From a checkpoint of a small transformer trained on Wikipedia: 6 heads of 96, LayerNorm before each block.
MLP neurons of a small language model. Each row is named by its layer, matrix (up: input weights) and neuron, and shows model dimensions 64-319. Each number is 128 + 24 x the weight over its row's rms, rounded and kept within 0 to 255. Numbers have three digits each.
After each neuron's rows, "fires in" lists the words (lower case) most often at its 100 highest values on Wikipedia text that the model never trained on.

L3.up1586:109148115152097140116101109110118129119126159156104096157170133101193123160141099131127095153110127124132082124114145172178121054128173142136130124140103113151111157143127171151124158071124131102123099137100122136160166127138159129098149118116094131093125102156110100104151105154142146113114096129119090116145105143093130093131099164128129171112106116108172093129114115110088117108115125118102103087116100139141088104085146107095123160123117125127140135093105111108128126076134167154157163120131122121094142133116143166139140129133100097088112114129136147107111141114131105133172155094161160111121104126184112101132113145110114137144167120124135110132155115105123144099127149133112113100166136166143111120108150142143116141104144151100159135139144127174137153110111136
fires in: "of", "up", "open", "organised", "hastie"

L3.up406:101146151138192142100126194115149112165103089144092173129119155143109072106176165109118134182117145106145120091140117118083098166145124123128099138146139160137147125106181126122131138157076128154158142134153102144150134134143103165093111165125090121134131149167079184142127094126140096126120121137138126114125158132098113154105122112069139131132133117108141089150108120122153111136124147119149131122172110104113136068139132170141155143098119132126168098098153129071121127152156159191135144170178143112135155125138175166139131101090126136165128107118142150117127151167098122120163129137160148133153101086140103104117141139115121116091140133120143118177121131089119111147121103171110118143128139118105083100150090137144136151100105107086147119135167159081113137105124129
fires in: "all", "which", "the", "kendall", "no"

L3.up1323:147100067101121143101130094079147103134116139143152141090077127121114114133103119158152129143136107127118157103129095107104135115116112105077103087083145124126100125080126126176146144117164101150123140173126146100113131127128107120123150141160149138108139162145086130144140106084109113111126100087118111117157091167128136147112108112127115166119145097163138111087119138122186141164100143149142147141129160095152137088090118119118119187121140110144173188094125098111135127153104117144158079149128084119124164172117128120177117117177118129146122128146089144160112136115146103120125119117089149152124158144140139126156131169073108091154121137126116106161119114074115084126150150167193088099158139120130140117114102179125129100093137142173136106126149105111125154108135114
fires in: "of", "the"

L3.up250:098126138101146125151116150142144127115123113136076152089139167107146110133139124152136106111107097113135102125135108170125116114183111071113097110106109177169141108131163137167163148139132124133094143147147150155150138146094142106118160123162166140151147079145132128139062105121124113197129118096139141171103123152160132101110145140105116115103147171123163116121108108150091144117082093172112115149123114071133127096095120198179136133107100119143107072133118109084148127145107167155114140104137114085138136123122147192151136123166133127155138100142153132123135124150123103169128103154110080091149119154098114138125168129149116155114104158074107158129134137110154065131130130101096138111169116145092128117118108165133169117117146126135129140141134145189113124146114134
fires in: "to", "received", "atl", "with", "for", "after"

L3.up1510:130146113138134134105080132152097121107174149143144140089154102108165101142141062153130169139108070145097147134134104103149156084133129151136101149108141132138146127154123136150117140135144159160133108146144124133149162129156150179090103103146161122097108134098125145096117121111108102139148090135112128123138080112130107118115107156084108163147131125110132068114132128107145151132175089145143131084144160083117153127093088150160113124129121104138131117141118112101133123133104134127099138150115135105102108155131142134093100168167108116139124105152137145174119148129156104148148138087130084132164117119127131099130153133143123142136146110164128112122104114127089105126115122096137147091127103143150148166131111133092134129083113129185117073135135114167113118115114119
fires in: "which", "that", "contrast", "case", "august", "found"

L3.up256:135110120103140076141175116067121160142117127101155138130122163152067129135099124124150125132099115139087115158161127150127142095105128116144151086144145138096154131153087126129130128124098129151137119120120175179139123187130134142123156126140167146140093146161137121137139118136132112098094130130165105123136125148122095097154118106079141128137141099124124102109138135106177124086144140128060142149131106111190101109103160153153131166134182132122143144149157160118135103180103113127179135105150134158152124117131170149168139129136098140121123122133102103102117117092097085158098133093123181135095109169103139129131101165118108092113126111135212153152133117112108090138122174143158170105174158107118115109126148140137139126114122127113117093182086096108130138134111152
fires in: "to", "for", "of"

L3.up27:116158126162138115120161107104123132119104126115146152138092155133070132123172133115167098155128106093134166098142106157095164123146179123141153142130131168108125074110147120115136128103118136127153144129111119153127101146107169151146120187139110167105086111158149154130101113121129097099117136149157135108102151174133156101177074110163092184163192112124089112083140108056154127123175147108109081145137122111119109107139125125119141120143176124113124121096156149162110132097138093125128147138121094113094145153134133126141135137124112110142134119094114088170145146100110152162159080101153156106120082093157130108126144140123087128156139148136120156080127130104125127145102130133131135148125170125105121107164141132140091140122108131159163165106130094122132194127156093
fires in: "to", "has", "bacteriologist", "in"

L3.up2168:132137121172125128131102096087114168135101132101133139146076137138105116145121162096185102145162136122122119094161082153096147095160183115123120145127113120111113088161132093128122124094132162156128105137139136096125135093118162133108187120148111125110141106130079105133142167135135122133117158126093119121114114177162168126108122132112111128177165140098107104127155104095165157177137133125119154086135130095116169104108072127120147153132154173152140104114099174098118103125112141129147131144120104164121135122061130127101103122192144123103112156176130112169165154130145111153128134130095117158103086125108165130103126138103088136142091156126150126168132130128127086091142167119144165160120173127109145106113125150104112099135151148121145132146149110168119127138105093
fires in: "to", "than", "not", "or"

L3.up440:075105115156133177138084163102128155126145173155110147132173142133135118120114151102159142117157137141147151155161092119148128108165152171155135147169100109153149144108109143141172107095110081143138110125151181110129126127137149155111175137099125161091128122122166119151110147124129126152054147113114127116126138142146138115115128127115138131152159146092120150102139148076178147140151140121106139054172139090195068111114111138137145112089096128130136106171129132119095120146122129107159150112132118094156158109108121139129118155119138107081121091139152118132146113087103134141108109149100145124100146120125115114148122180087139136132120125104147083100139128128125118118087138135161106130148167145097126142121105136113132129092149112121109055128166140159111115141136155
fires in: "in", "when", "time", "while", "to"

L3.up235:114118130093154128099151137107099164158139149123123101162132123160155093102115160132143079134117130135165085141130142156090099172119141117140099108108111152147108095167146122160088171094089127136134119130119147101127133161078159140143078160146084151115105120123141124155135086089117130141128104146139159134126084144099091123143083137112109138152149137127165108103112119117108115133149151175130134101133138108161152120124119143132131158147116111182127123104119146134109138119115127129132130162127115165098129156162119116160109096115124105147156129182119082090123141121124124133126140111107136148092129120158120117094117093089114125154148144117140113151132087132114161115134138145166107126069142124187153106144119144160117127063157104145124142116113117106118140113159142
fires in: "of", "in", "from", "on", "navigable"